config.toml
num_hidden_layers = 12
hidden_size = 160
num_attention_heads = 2
num_key_value_heads = 2
head_dim = 64
intermediate_size = 640
vocab_size = 4096
hidden_act = "swiglu"
norm = "rmsnorm"
norm_place = "pre"
norm_eps = 1e-05
positions = "rope"
rope_theta = 10000.0
rope_fraction = 1.0
qk_norm = false
attn_scale = 0.125
bias = "none"
tie_word_embeddings = false
parallel_block = false
init = "uniform"
init_std_qkv = 0.0337
init_std_o = 0.0077
init_std_up = 0.0337
init_std_down = 0.00344
optimizer = "muon"
learning_rate = 0.00428
lr_mult_o = 2.0
lr_mult_up = 0.854
lr_mult_down = 2.0
beta1 = 0.9
lr_head = 0.00888
warmup_steps = 200
schedule = "wsd"
decay_fraction = 0.276
decay_shape = "linear"
final_lr_fraction = 0.0
batch_tokens = 32768
max_seq_len = 256
doc_mask = false
z_loss = 1e-05
train_tokens = 112600000
max_steps = 3437
dataset = "wikipedia_en"
MLP neurons of a small language model. Each row is named by its layer, matrix (gate and up: input weights) and neuron, and shows model dimensions 0-159. Each number is 500 + 40 x the weight over its row's rms, rounded and kept within 0 to 999. Numbers have three digits each. A neuron's up and down rows have the sign that makes its largest values positive.
After each neuron's rows, "fires in" lists the words (lower case) most often at its 100 highest values on Wikipedia text that the model never trained on. A number after a token or word is its count.

L6.gate123:479503467463535469483531477507511506470503469438434542477503540487540473449502464497470518492503529533536433470497517537556504497454505539555518601468546454514460472431486502568454466559506465510504496475540496548571434475483472473391463521457513483484496474535377593483551481526475513517467511531473476421449498471551500429441518482560533524444468467517428515542509534511532593529449416430516514547510491474488566477546497532545457447475486459505454437505498538543549488474495568
L6.up123:565548539500459512478514543496571532450522489451557441512532429536459516441481559458572480536529528534491403540598490463471490471466524524506471542446511493510493495578505460537531502477459569523485545504471421490513447534464440535516539531505493491485527505460549564445429419499520495525549505489515485445485466400538495514428500498528418554468478483512504511511520428496502549501494536475556516535509457573496440482490452398532517494515489443440434461514474480523497476479418517
fires in: "who" 35, "which" 22, "but" 8, "and" 7, "it" 7

L8.gate509:511548518565485492533555502472468505467522545489495518479544491577586508475549471455477476533475514562447492510442507483450512512590495472498671458461461399458516504518520450486512556462511511490503564460517522439502487514514548470474457448496494420487473458546446479476533520479509488429465523516424511513510531440525514504504549468553550506527618437451489418488460524531441537497499486537493560477475481473540532499489542433492466485532458518493472430547487502511505526576465519
L8.up509:536477509523528523478586492548504575467460486513537501479466552436437491548497525512489484539431459519495417453522439504541519512435571476483468484498441526532448501470536468492470475506494502501472461521510589466465562487551588426502510465493456531493439492512522422518471483484595525505536523442550465491434440514503553472534475414532499470481466491575432478489505488493521506537461533531416421499469465476438485534508501422519442452479527513481474556440433426531479548497519540
fires in: "a" 51, "very" 10

L5.gate355:438497469496535498445505454500439522503549478458595521504486461581489595556563607551530509589506519522478497496528523436495491436540531488467513467502460450520513521510498465537527484510515476499531485518480496448459570432495514512496600515560495517454422560529559463444480547512522539581526478467493466515530501490532441553554503467526444527466470462560494481548475505501612470499438518460497480460550529523487492510536493498463490388538486513536573504552472509555446490517533500
L5.up355:521503442604469450533567435513434557527433565537491546510517492444472536446488465462521518531502485547460555493470478461414562484498566497506531444557546537546507587539507500527523511508495463482540527514525498515444421530493483457526586389506467466470440547499523456485574488417462534566508531519491548483471568559505510451538464507497500528508501525480488552529492532544585522465454534529509536546505467498557524539464462507470516516509468573484475504566523442532472531546475526
fires in: "of" 57, "in" 16, "for" 13, "detroit" 4

L6.gate206:519414559509476486483516494512495500492529513503415525481392441505469437476512449510514479468525540516474515583550584507485490462547476518450512574512519462623515506452485529575504485565486500497486511446508538539485392464479480560543535446400524538548532525564427516509464481522513501468439548499500504476503488458504587500479533510543450572538495441499510512456469473475477516527499582456487538551523463509521589492432487507503511510517510538435513535430532500504462485498560532
L6.up206:501506481481473459483513525514506468507521547439524565451481477527502497452579484555476536475558491554513476498502513525468526506425497512461601491500464510410524466492553591537481502483441501563528506479533467476395504482538542497484470420522433528514526465533494476469467578483519573499498545525520429460491553443493485540464520475449482462507520431477601516444567484545461466558549449429457499505458499481564490481567514499452534452430457556500499468479497485449509557491537415
fires in: "for" 42, "which" 6, "who" 5, "rafael" 4

L5.gate194:474522488462498481489552566524490586531521544532479473575495443477547539422542488491561542563485426515472484521466511542484460499468528465549532495440468440468520421458468515548501530520482452531486470517488545485503459496495477407451490457507502469539513409529520403554460517464506481505516468552522505460561505401490450513492427480532542510560535451471501531509423457532510516489502507596447535506549465519486514493633423510569515531486500503549525506530501473503536465478432481
L5.up194:524497538537462496475486506470542497518497504481475525505483469532464446527474563533517493561425514530437493529502513489462529433460579434426477493443385478481497477474488509501469454459478465521444504549483491458472523469418502458472507394538539480513370436529493397513406503458506515510492478525526464464510474472457564536521467492517533442509453468492602533559467451477529472503471446483445497560473481475523567482439479489492531486484498551524485519541494554490484511478391505
fires in: "many" 20, "some" 13, "all" 9, "several" 5, "most" 5, "the" 5

L8.gate358:490475537476468506541487550488541591495525478506477468456488513518494559482439495533489469578502556527494495541566489521493468460490398566556464533415513503479526479459527492470448461448529438498450409543431516468505481536464447559495536426491525499485521488541496589445527419480524537550546468498572492510554533409547537531495527536522473523501483480549479550549446503455493553487535490510511485486494487478532493432590553467604492492550477469543466479535498460585465527497544492
L8.up358:378455456511479447505508494488484573494531464456426481498460544524519525466447423561484539568560549522521513504583522487474456544489476445469419503468532510466483444424496492488492475467518511490455488505479559420476528519507461528473549468475499539499471450515529543442468483526533498467497493559528516495495503416529475477448572509491447535533464491510541587596461458487506574462542533529461573474501522456551500488546491462597538570501501460525510433540568466521516464534504503
fires in: "s" 96

L6.gate577:449536552521580513560519485594474493533496505514457468538522523443524507545457459474504550517601536465514526479518480467521488506472505480501503522498544532536511529511501435532521466478497432544447560547525475532509473503490475472520402561500487572489436447539461457531489494495533487488498493477455464530467482511538510468505439532555501504504489525502468522507485569489530543609599513541430465449395462557516465524581460517456459515531386453456508459535456464562489514424491462
L6.up577:494577508518436480562517484472493438594472580462453456518551518434423468488441475518504492458583528476456492523501462514458513436534517519457522475512479530519442512479467532600479472528527496549460453417602565549490479518488490467527486417544500522511459505536490569544513478492522457513463477490495512490506550454497458515440403627536473491562514486502503535484493534497543538450514467501523518550556524499486459522468484506521429452516532457533482551507531534576481535563524481
fires in: "not" 26, "to" 22, "would" 12, "might" 6, "will" 6

L5.gate348:462513487511524532555472458478513478434501525504446469551480512511509559551487480508538530523464454484500465510552578482448464458456494390448418453477473565479524501501478558505550510491498418445545472527408537469523482490474480514458466533552501543454456473506436483470492530501518519552517485542506508485450546442453552452456480484451558474579534498512540581487433477545486544509464525506537519500470485493498531510473547523455543583511531466442402478530528599483563415542482557
L5.up348:491540457478474516503481457551479502526440573444506513495461535514593487482504489442563495485450384464487473496482455526475567561488519408565496457611481483463541524490476420536536508518531511485503536536461461447480503492523493556579441498516476513492509455544507454444524469484477462555561519472471485491489468517519543510489588497516593477565462516546472529541433447395566509429499487548525559460462457464463523481495478515471516512468543458534493474518554536524523475501486562
fires in: "of" 40, "more" 5, "twenty" 5, "dirty" 5

L7.gate27:539509556592435535498462455438411489520489525464505434476512533467511474550509446473564519527544460484446505476444545498531497480477540608419509528522487492498496550513427617462521474465500479536512502452426485500566435507557443488441517530592554486521501508486467555501446474528503525553436510527501504408544505500493561493496510537537552464547473542464535449530461506500463422526449454471490507490515492515561511479538454476477488458494460420451459504500479486499532480571482456
L7.up27:561444520473479516439519557483417550502503546557504508562478453421479459493575516533514525504452506501498585476431441561544447519529551511492487439469457495442486511486515496463476525556523481513577517557496518579577509504438575554457440538475546530532574575531445497468504449557528505587443490476459487490458500456500465523469508543444593557518447537523502493530474526489532409547469549523527586495513519493520465523472489529510505517472487447526522508478500465473480489557480483
fires in: "of" 57, "in" 14

L7.gate111:415511529570495545541482525481526387512394505450562461529505618476487462511470555498495464503528515484522490526512481477531480486485516501485510471487510542489553532501452518516456489491504542527484493504523478462532533461536490450429494505564506524567493549491413537468559544485486512466540486495524508436499523555474507522522450472520440480493458515576469418468565417478554487570400527455421549560520449482499464529457485554449445564518493476510446544542554437480470510507521528
L7.up111:541478511453408493510453551453479410519458573449579462462481563530515504466513518533437539509491477502515557517508499525449509559480519526487460524496479509479600520502513510484453522550484513477450566484474498457576469560539535473432518533458490533613508549471517487561498484476551556510508401433467473482508531533523521613532504519495441483517503537589453423501472507452468602516472472465524449472504453509482466464418499489462546488500451509511478516511509468495490544485489454
fires in: "of" 42, "brigade" 5, "la" 4

L8.gate136:529500450556558411425508437509484539492457475427530531448524510494542535563503453542515490520554522483478498474422470510538527442475475610472468452493510483551535478515556471548468521467492521437484427552465539425506527445492490417525515580464504511507483506534515555537488495521499509509558497517458509506434398485507490538525433516530498572447441573594486457549485452473476523484477529565548523522501494448479560449499444451425471490473484504466479513474499527475574519463490499
L8.up136:506516458515551481565508521561479523477438515478500506489510545484508496496534436504513418451551497567470497428511594485500539477402510515481462528505531449564511548508575481510536432402486490483492489506528501526479516560441529507467494566513560478431505422536506590438462522441514544505499501460525542524564521531461509536457441500487499474469457590491476542494531444541535495456518460500541495441485478551588502516513430426526521477474491476526442551580474502566473475570484507
fires in: "and" 62, "met" 4, "they" 4

L2.gate223:552470481479478474540418550510541514504555564499495557408484497542455544531528462520444554463527522529563481535582532471481492575474519483450459514532382507498551499523476522482464507408513425481437435460487482495528540534516467532514471581433559496529459462503473485466559448549479454420541534527502491529510476500514549486427464511529528513532480489556556467507531512501460547527455475497538471498455525550476478541581533525532496530533494558522523462437529517500555421516418526
L2.up223:514503505520529427564420603495509540511535581470488553387536513546455557527508486555456560433472502547545428497543493479470447516463517460477469520521432459493552490518444445506456543405515442490494474505481522467526524513475494550556486590480538485553493439515526491432563475505486485456547543555492453486561464525497540515452457536537520528526485519532571433538539504510472538491442456485522507436483532569491480525571556530493512505507526525521533447451518491489570484540475502
fires in: "film" 15, "album" 15, "club" 14, "band" 9, "election" 9, "family" 6

L5.gate33:570547507464478533475544554483536461534515450525502386486455577562533499535513545434580545490496529540513513534453586502463585528509503439501559430549463493464523468435473499576459526419566508480494511508447525483468506526569454514478459491496506534529473490517546493487491507485494427475535488530563545546457526506519473544520430490533569473524478504491546517516447468538405461528534548561491542501542476569537480468528512518459478479547598525499439463459534502500463474522472547
L5.up33:560515519601472458564488489445533471477475465541484507470496441531532508446490515401526515506523506538557451500482487427446461454479573485501550457504509480452501508433494531535468447455532481495480409550502559477546555518531447453473500556482519556483453571530449447519512459460490515480526452496513491509562513460527507477520468466575473471558561539474503554543477470547469477467513550476476519618499538490409543495469486533534499551452509513547510414450413441528480513509539503
fires in: "several" 13, "many" 10, "and" 8, "other" 7, "few" 6, "some" 6

L6.gate227:505554435512476480468494498477511489517444522519467504566482488515512549433508579485455491554514484489465409559522416516464534506506585542507490494459418466547443543487483522515499473514486516553395496437505497484471603527481490435535514530569507491505518507445469495450529467457500506406500547467468465536519517491548512528557513461507447497510501475428536491469502506445428503487417506589514486445516445613473545462503480462513472488547470460507496547564540565449431527492477482
L6.up227:514539533475550424519536513526491473482411539423513462531536503442552518500518511471501463495470542470578596449504442473496509549486550525485565495508483571553404505567531433476469492556447500530480455586494385453506531544518481498499501513452443559549460547458514460510526545526476509525537517457475487564543553462477500527505525445454489477508562500454475451491568468561446504502482467508501446474524561518495519469517491422440501501518442450479451483512423468477434477502467523
fires in: "on" 54, "in" 23, "of" 7

L5.gate51:476450543467525469527581530486417482512501504453519505405540544517498526486545476537500522506478484482471494459551486514479475540516511449517471404518449531546477523499516467542569491519495521532481556503515483523487547510531444494517503397538498589413440438576470562494511550490480548516547520549525463481439515478559466440540443528554479551487489526507464440490514528472486499546433491527519507471515408467447486366535566521514475550547487500506495585549500495545515481549503567
L5.up51:505506541493471442437483474547524510499498492482552511452532481460471452538475523524454530518401516458465491563537514521450481558495498529522467490508422516546492469501493434502579423563506470464499466557535527561517530404472494557434501479495492561479516475470493517476497509449512520496502529516510460474471602454474468490531418494429518459455435551509483412497579534577478496474459412598503483518514491483579502481521487492568510582537414530513510536506500536564527509497444497
fires in: "to" 50, "at" 26, "in" 6

L6.gate116:494618527537521533536504495384548513502493505427506441448479534491493502560500547504506450506525518503467477538435507537399538527512512529496482506557513497476529508563483525561517480476499580481497500524606490471527542487540428468535553446485413499456480520446485535499496467525462532456542560474583433530569532454490503469539589520443444492468525523465525480517538444545419527442451487480493477507479545488466451498494475490560536497529458441506503553496447490491405507511480503
L6.up116:456454533539527453519549541493428506511505528484459511447538521472495536569457471491525588544566492505462494537622476518497532465511462454440432511523471470495565546503500501529471497524545474482500455507491528535481450533585489552484541534537486484434435452537531468460511483493536559488503393477440534514515458553548541500494478525515494416463528484485424579529459577494499506514436558493572497497477485513582480457451540486501506517542495535472559474558402486480534544525503436
fires in: "to" 27, "born" 24, "released" 10

L2.gate489:470568377490491474506475506529497494560475498510436438463529525510616484479546451525469563567574530562497469481496435524464479485524446504434481473483447464506531540535548499498469513526433548508381431491562483476522544500479495456501505509488461478471547527526508493400528531448424533507479485475498538446436538507479442478502504503546464475522506522526531499533520541552480562431508463484531540431486515464480530431453451463532535474504455496567462525526495519447494515439425472
L2.up489:558466486488515460500508521522531501532449513512505458524462542481460474430537587536492468435510460446510510491545505538489451426549507499585532512513470537493487518520459539512483490473546472572569477503476440448463485474497574533448565552462421431524474542414482477563531511549557485524529540611457506585476455494497520512500454515460511457530535508437439451547516531505487440444524450544498459434416450504517520503494489505489461411517513494554506500439467440493500443536532457
fires in: "of" 30, "from" 11, "to" 9, "his" 7

L7.gate327:553491485534485507436495477537452517532558518424614561487518481433494513527465479482455552438518531513520553506496505466494532488456470562551456527468612521500531499533496510520528549491540514522476558505554511470466487522472511473445553534492533528419454438529454564483463461460577435476465519553480504502518488538595459562527524512476479507492486531429486535431503479443479501531511492420509508483537464480505506523543449465539473556519507538428494475522504462471521374557431432
L7.up327:588498412451579454480512531490532458581463447479504546476496468494558517482462494459481474479460524542443474491481428456472485487523478507491509491474451517522530552475495506512549492524529486566591482499478512492584483509480530480492552454511519515467550569510460557552541498523447500411486470513518496569452483575455504549488510493543464527579478539522512508521511458508488516531491426460431483603506553528490506517422467554549440538435476561500538412464550522518475579517439531
fires in: "it" 46, "that" 14, "what" 6, "who" 4

L2.gate51:482505513410543519521518563435520536507542543502485540505515477507511493494440437543454498473448459438557505525533461513484546441473516547476510468511456504546533477499505524537515488496489445500502505470472420492478503468515474592538572524564453387593539451503477557549570457487400537536517550541495450542578497413498485511539490521485469516469472507462570431460527533487583529466509468503484516501531504483449535569526481456470550489511553526502553512435574540505440495500551530
L2.up51:465497564511560521480515561471513504472556514473538513447443550525501471459484554520460464479440443470503442451527457589484529476462472518465526488510496506557502512517478513527499464490457480541457445479509421527483505505471480435470463539572495487480546463447493567542537555577497502533540544478530509405582455424478472457487509534478501537481470514492505558475575547464559502439490520403495479488501504485516543561486484467397483487498489496502541551399464512391433497567487481
fires in: "that" 43, "which" 27, "because" 7, "addition" 4, "above" 4, "outside" 4

L6.gate542:434375540528423546376495532472533537438509517497496450478550487568472539540514596513446499465474468518541480544555487470454481566560614510453569514489516441469485486473512544478519525560482536453479477487522491476486540497451526556536487481498550506500457510489478566514493457505471527504523489527528466509496564466574501462488435467505510544543517542481526510436465526455498449535528547542547423506464484540489534520554540488549494451573411522506478539463482468518459483467532524
L6.up542:439518509589558428461401441599455531515459555566509454451463466475461537530522486560488484507569551532462528497539487452486555469480461522453523485437450435527504576502515515484471557471491490504471455512515541501497464520496453471520494467586492545535518536490499540529559492492501521513517620475556481553549444531505514443504509483474548448551493505453499544457452507521470492493553538538507508515485481602506523483477557481517516531485436505531522504461551548500547516489381454
fires in: "for" 15, "with" 13, "since" 8, "by" 6, "among" 4, "forced" 4

L6.gate87:543442505499516558477509530448453460527513512460523483527535494442541531505491518518527497492550562528439546479477562445431521549510566443457558553493504487525522476544477533560481490572469555542489484441532568549478479559530563505509556525521549518496455457547473506460539451580528596524453445523536466516481549440423510462584514545503521433532532527532492521554552424511536560522599469519515508536502534498572557549481551506514481489527435482505487547463472439529528542505475491
L6.up87:521461525518553543497514545465444477538471487481537513533560442502592497524581513438520483536532517539523537483544542466575545576546557496487492498502516559502506456461473529480494477478503598484480462429464519514424530500462547509555566527454445491433469477528506529528535506501529559486507470412549500540468520520460478470523510497483454390510630540511470484490455511507572510490487507499529392522416446583534518528478493487438515500525497497461471552484531476505568534525495527
fires in: "on" 68, "born" 5

L8.gate423:472499504500536394522542519557537503511458520467486499450579492509525538556435517425515586516542549500527448480490530503456511521523498544527440462526399491474613583522561488481524531462492484471507480440452502467567467478479438512570428454458523534563459509522429511471514462489495471457550478440526520485516450457502530466466476439482486498472499453551483513495456439494459554491488530485439492539466572514489505429528588513528499542484504593497449481458512495463493473456425494
L8.up423:466528525512555459490544479443490442461570495500546587463543466497464498521497489522471486463415510472475463510520504542492491546487529446492429512491500481557622557500539534451516450525463490498518575563476590444468470546519429450521503474539448534493523526502503511489497542509457526506515534456524477417381479492479504533502471607576428538556540530531534487458496482514538498480453469581473499500509542530563528455468525543502541504519501516508515503465535484498445418545415484
fires in: "and" 52, "who" 6

L7.gate251:517487494427540466489482487471532515509525490453501509452498467490500546418458534507426541389495542484443544513535450520528506576454412485519447528532583478476556484555480573466465476452512446493562521449531441441495485530453492466474465472505529484472568502485496485462501490506451462446518564503439523534489519499563538492554510535490457591522488494449509476398557466541552522512537474509432440560456472483466542604488435486514497440508520509479432457532451492528517527537512500
L7.up251:594484451476494527467511542470580514520549440469553474482480475517489515442483510537469579339514510462527434481478485516473468554461492536510468469462532456486504481531539507410459506450540411537539474507495445534436439499524504482464573458528500480508495502493423538481467472510470507425493511487451524426479411470522539476481479551494483525495571543505488524439502442533432515494517513542444495516569496492512559520488454439491490539504477527473474488529431517466550458594472483
fires in: "also" 25, "that" 24, "which" 5, "who" 4, "it" 4

L8.gate406:480472559553490532517479578553459540511532502427410469488486496537538532559511564496496508532525425538543533507541445477510498467489450550470433436473495478515449465491489471549516506443524519544502525539509539485531454481570521614481507518500552521471463447529544553530464461501592468512521516512594489459558501488483566516475543560475486512534466528516517443473466482533478571514481598506513571509464442477475479532515486555500469477432445493436456508457498562561478442536463572
L8.up406:413485495526421526587459563503472576511528489474510576456553506539478504525589511539462474489616493503496594527472458507499526532548454427483570506565463441519458492484458473512469500498494425568458515535548451484522507484595455492495536503560491459500520486464513488441484470473474514505474491564563494569457459484501425530453452504450471483547483557505498522510496457466450473504489488482486454531469515496489512527505502502498488564495524515510398387501542464465463498543542553
fires in: "more" 19, "several" 15, "many" 15, "most" 14, "two" 6

L8.gate273:453532545486562483575509465520410533495443462480544548516462494470454426532512480523430515500508515540428477547520495479497519496529537487537503490527529526473540519503479449517478522477456508451381506465431521479486479440521512608555507437502486512576517533493495527441466552573473446548518590546499394504521537446544431531467470526532470509527480450494511491522463484447466488471549471530512509553503508446459526391541493497487523564516506493497473533524497436509424471551537439
L8.up273:538554493509639524520548544498453546449463508515497469479475557471571566504503620485501537544480435513554537507543458467533472510467510466470563518429521467500423491466515495499433533493584533461520522471518539433497523563529523483513509501431515444557519470539513429483521532528510588497443467497594541539438569515491504450523419464434548430493544553513497551504494492528526523500468519454436487464514526488505471549513493474554504555477486499464473480500548442500519485515475516
fires in: "the" 45, "s" 16, "a" 14

L7.gate394:469478512514531477453538558556480491503524545504512466488552528569552486466476442523512543488516537524529514478534474510458552582501528489481485464538429586538450496517496480540467484473466572517463431487544453478561569499508499478574504497525439501423387608563490579535472500505459500484502539487521523552457517512492476463476547508454503474488428527442523444533477528520563461573423535505522496523495470525472475455576473503514481508482438409505502589544486512468532571500488562
L7.up394:503478514480462556481543549492571471555567491440491516548470529472543479477483567449485496482489453471472500502542558528451514521469511504478545472512465503546465478529583539541485455599467480597421528515511526535475450456477409504442498464586507511486469500472573520595497491485489502472475548460498500479464588474542537442438455506474464567465546421484509508513566499510502487494437569548513484464535549485485445444509521526484492428571545521575461508528528581521505488507514461
fires in: "to" 91, "too" 4, "in" 4

L5.gate606:556508437482529455470523477556537513512581491518520472501482476525494534492439556509509556538528504453462505569455493488447514472493445495509452604496585522511522502485562556471481522413468491579513550492508538509504549410576444546478487446538492435447452435471536488564482505533503531520431547523457460490485479477520484469478424530538508389542578485464468476439523532514552492500496493520465547456448506493479413460476480525509483556503433526449510536504495481534442500506430551
L5.up606:406558473591535517562501445511512484514541474527480454438522533448459536563434516501411537540513458457409525558449414446524528474579490491400476531492509498466430543497548575482479485541516482496473489468540475460502450509458427483497457474502488477510516481470523520497529530498533536521525501533510468526518537550476448443551454489527451461500448528430511492508494470418490513518420483407476489510470591520483476502526455534451512474512472459511481459504523454459540554535516419
fires in: "would" 32, "did" 8, "could" 6, "will" 6, "named" 6, "does" 5

L6.gate42:487573487521551518434469498553549514497423507477460536515572490522521408437493473530508578473521429467535576488448534535529523466501535504398431467496530557508518527415487493568506465564574525443482496533559535529525481453527498528526418561566579458545493474488538422518495484517501502479524497550408507498497537496533550509520498461495564540473469475479564427426509491472477427488502450483495503455485477537449518521549505473481533568497513464459481458517488454538524504457509537
L6.up42:568520491440484533429480479522582454490494581449550492403558434494476502509530511501568524492459484471473515497487523445490543476524468524430424407526512410478540523437536521494534600554422520582490478542550524516469536576512445564515476470499550513536493522547439470459537509511504539514487449518551446433488523488447556488502505547546444509513513448500519498505525524507471539451542497480523528542579431440472524560497519507515481535544568571506501525514503496488473521525487470
fires in: "of" 35, "to" 9, "incumbent" 4, "age" 4

L7.gate392:493536477518445515439448488513493442561512465466558576450519515478530498481562529507492490560504529576447543521517477488459479563535466472499585513468544423534471484488564545547498561541482414514455509508439539505440495498482505581527531491528519526448477529476488499492459554485482468566478556470530476421501557504520542417517518506532525501492501531530544404507550522529542565560488529498433527493436503473449504493543429492420467476528484512502526514565477532376532495442549479
L7.up392:414442523512535435496474474439469444484576625441467424435544480448451476578512470569519497432524458558460478507577546494534469546410512466413527490525500520568459525547574486496453465501467501467561437506551513532494461454452506485536502440470484507521495502476554563469482461476508485567549535438505534517479515499574521539483501495449529462497490488535489484513532524530484475503517428514575504508535482503514450425535495487497552433549538551502480489479488492461494536526527511
fires in: "for" 64, "forced" 6, "foreign" 4

L2.gate104:508542549470456500526460529479491577588430524500548483457446485429507449489563471527540518451472490534450494496546469501535485466501380549490475499446422493478468492511483568530491538524479508503489489453534511473487532489558540513483574564567457464480508458452419504466513472516565520493529464517535567505541498515504469495490474492536469467436502556506477471519588492551555469541450549509517517432495534431529504474438509537496421496475512583483548589421509437478485526578472540
L2.up104:507505562555507521577468438485442553532438553553584439487482458441484455494497487514484530528453506557420521486517555498565476537450461525482487465464487470501465503474534527459465446498468470461524529478499479517518547479555513487541522561539492517507483479519559579521440428612538540476531428524528552515552538490491524446505492494542484513428524543497429456455463454547501493503477545458493479461482499377557441500454502502514490526514541586510518468421514460494470543574505538
fires in: "has" 30, "is" 16, "have" 13, "on" 11, "wrote" 8, "using" 6

L6.gate44:497488581491461511465479461483481490486532506529486508459510362454503427515549474601473547561496532516536522528476513453503438475442496444543435502451481492440492502502486536481507546462480451470508542543512482434501607520517534515464448474505582513508478533517472506504473521418515406538446469508544453521481506495591485406506554463536510446506428509438522559460464526466481526517487500531462519544546492507523563474523477551480492489513527509425520594516464422541511456481498519
L6.up44:503489462512504501483462524491567446492527615438510492558504468579536513451564471445432494627536504507411490518466536519493471467569457500470482489469584523588486442492545510580518518466503537479496504490499503479537502409495483403498476513568550489524489489489516515547539439570491592513493482481534494505475505450483489540566464441476509506494500495487549504442479508494559505499519526494572519528490469520548433460489562546532515459526467446547529557460546476509477551574481483
fires in: "with" 36, "from" 18, "to" 14, "against" 9, "between" 5, "through" 4

L2.gate131:480546517473530433592428494519519500444519534553538474468459510550521528432579567490413530544507487515497522414502569551495428474559393490493527496479502556433502494523532515514538592447504491506505469535490545591511488541509504440515495497553527522516509445554477458430513477522456540460561451550505519456488499479535527521510442517540503418536496473428485533422446533498567521529436507453567506460494502539517511542499454521483447501476536524469518456473526484521487537471553453
L2.up131:476545432444484499462503560516475520493499535461522450502533456416511539493521440517496483529493465598440533530479488519482402471526483495545507469445454517494536546479520538487544451477487474394518463420506499500537489469509447550508443539508540480450613481508479593460481502478561513503543536397511485547538555466421548600492456475520454529534521507505517510486480530497486470461461494485461501545544495556434482454482546521430547507514488513540429538430493537474489554518463529
fires in: "from" 49, "self" 4, "saxophone" 4

L7.gate505:514541442480480497510534543447457462526527434493423555504577461503544460473451460503477460535505440531500585568518590498454511491476557507493501562448547509473508466462539548533454486593426449449519494500484534504541451546493577422512517461419520479461466469510470543497549524488502464537517506558520538516499468523478460508444599553532480471537556564522486436550479484510531500507541420499499531551505481508482433451560593507535496554524478486425497519480466469514476490487542540
L7.up505:576498416533461544540485520521514420499462519537516531522489423450468531488575478502438503446444407500552599496473551514466524495567527518479500504481497511491507451455516548493538489468518536468414474496493524602485496536470502498496551492448458450424474472556507485499545517471423486525528478489539462524459536523488485479437470572555503475528548519561497512488539560510554496497450488493527494561516473611499503438509565495485555452521464461554480590531511410456479482473504514
fires in: "of" 46, "inspired" 5

L8.gate246:531483490525457468491532472486495513481548446492529473484405483516552516482505497538537482465545513577456514518515517506508477462553429550526466514514464532465519585535532480540540515495458508476554523514460516464571500457477448540503616442495483542507533457527528489523458479457513539515464473435498454531484489537518500527521479459467495544513554567566522481327560544516495542503498510576511532441552444488478545443563541538526413438434491546486477497520449491552581505501530473
L8.up246:549519521477445525478504447474528461508506527466514490543550535466555483528499520460547577508512508515507544489518536438532533414473532551432527515482442484428461522489536499442442502485487509516532484478455552541484546506496472508493529524470416509483529487511560530470505492525445548457478402526554512467437474521461579502507447510506556507551526521453500527437560524496430575462466558552531476536464472527527460404562546473609455485534544509494573575450399508546509504493479479
fires in: "had" 32, "led" 7, "met" 5, "launched" 4, "scored" 4

L6.gate125:505479485468522495529579529479519588529505486577464504470475413470520490524524549419534497509477479503522406538479466560459523483459560548499537547550405560461569439479575503544491537507427494412473515503490508406520487480508518416440456507522504472556490516440480516472517504455552468508542470482474482529523514546478529471469483497577511478453522490511502540547433495567416461529455525609503528548495523423525518430498461523510500504431573535487511504500505529513475500493481519
L6.up125:540562491534465566510512536568448429469504533480548581516515511574500583473565421499499508462473421513505505506507445512519522452497543523503482517574569535515559422564474583579481526507550461447470451511466486533588569527496520528489460549505534436499551569545483464491428456550458477509467546470556442477479447526473495482496491506465508486529476519447518565526506500436471431502519513489477481528525502516549525501491506538566540533553409480488486452504517528536468457459553526
fires in: "and" 49, "speak" 5, "matsumoku" 4

L7.gate122:503474488466477509453468542532450521518471520471485498403474445473534449455511483490517515545510542461542539475493488540563514583583515561518500474545576526451421559508453456497476525487494504541549483460503528475464462577542529511520558467524515480537461506421427466573464484442559515517502496460414484533599581545523475516502539509546441486514530450473590512474524526539538499521524572444531507517498469529544543499492496536571442474574464483450532511568486456485485575486480513
L7.up122:491527513535472518498504519523476565526535535542518498473521560380505512535514491465473505506480478455487452371479530467562461545530574509491488510461467474519482439529477543523449425514480522488505434498479510479579410502502462506527574440532506518552511472480500523451546505519583593479518554504569501551560501569487545440449515478385514502446562514521463516514487555486473555537501499462535510509490472525444470492435531509565464448485534503493579486500541456462561462524472531
fires in: "on" 71, "of" 6, "online" 5

L2.gate311:475519561489465510520499471461526394543564550538519429490494518420562467498516484532521580566573559477445497504517458531548495471449546467437501458540520488539517464501530512521483513483566517462469504572472451493455455459525447483447535442566527486556538496449531565519477528478547546483478456514520480477438517486483523378509480580495524483524528486565536528529465480561506494449492441560438487442504489473456543466445491523478500467565537493558469486509558455474567503547439471
L2.up311:481556525469505516537481549480516430529536515552463491504481491461520490507511528530547484525518487462378507524555467568511465498466509479394472450529545543539549487497517489557443482452516533450515553532475432474436459556480509503425521455526526510583484469446489475482505509514583518513492447597445524451428549448515536427503447531474512468540537526501438474527486522503553471427531455607527507477501526480492469439516516550430476463556572516525480535482508465466520498577477529
fires in: "to" 42, "emma" 8, "entry" 5

L7.gate405:481553488525426506452485515545461447483476519510486477546474475407502486453531475515538503521493534497452498501499430583496481503412453454442432558545574522449506424508526541426439565502461560536526484543464530493415485474442498495537499538521455420538392546476567541535475538526532529468497482485460504531467499553541476494566545489486502496554514472552487465465494469506488497447509390507595493520438510536469521489453462484490514436421567506486518520520470505493473465514497466
L7.up405:544561446534440519455472468497479473510462494466487503499534504473549516420511490493501525527492510503476462484499449501554470434453482438469409541521579517468501462481521571481429535507499519517516480582483548512481502482463501477521484556526393449512387501435576532503463496500454507495565535454480531550469511546534530546550558525502537537500472537572467474506488449458534470393466421574585521532483568511546506453494484519515479450446538448491568490525493528509462474529555512
fires in: "and" 31, "or" 22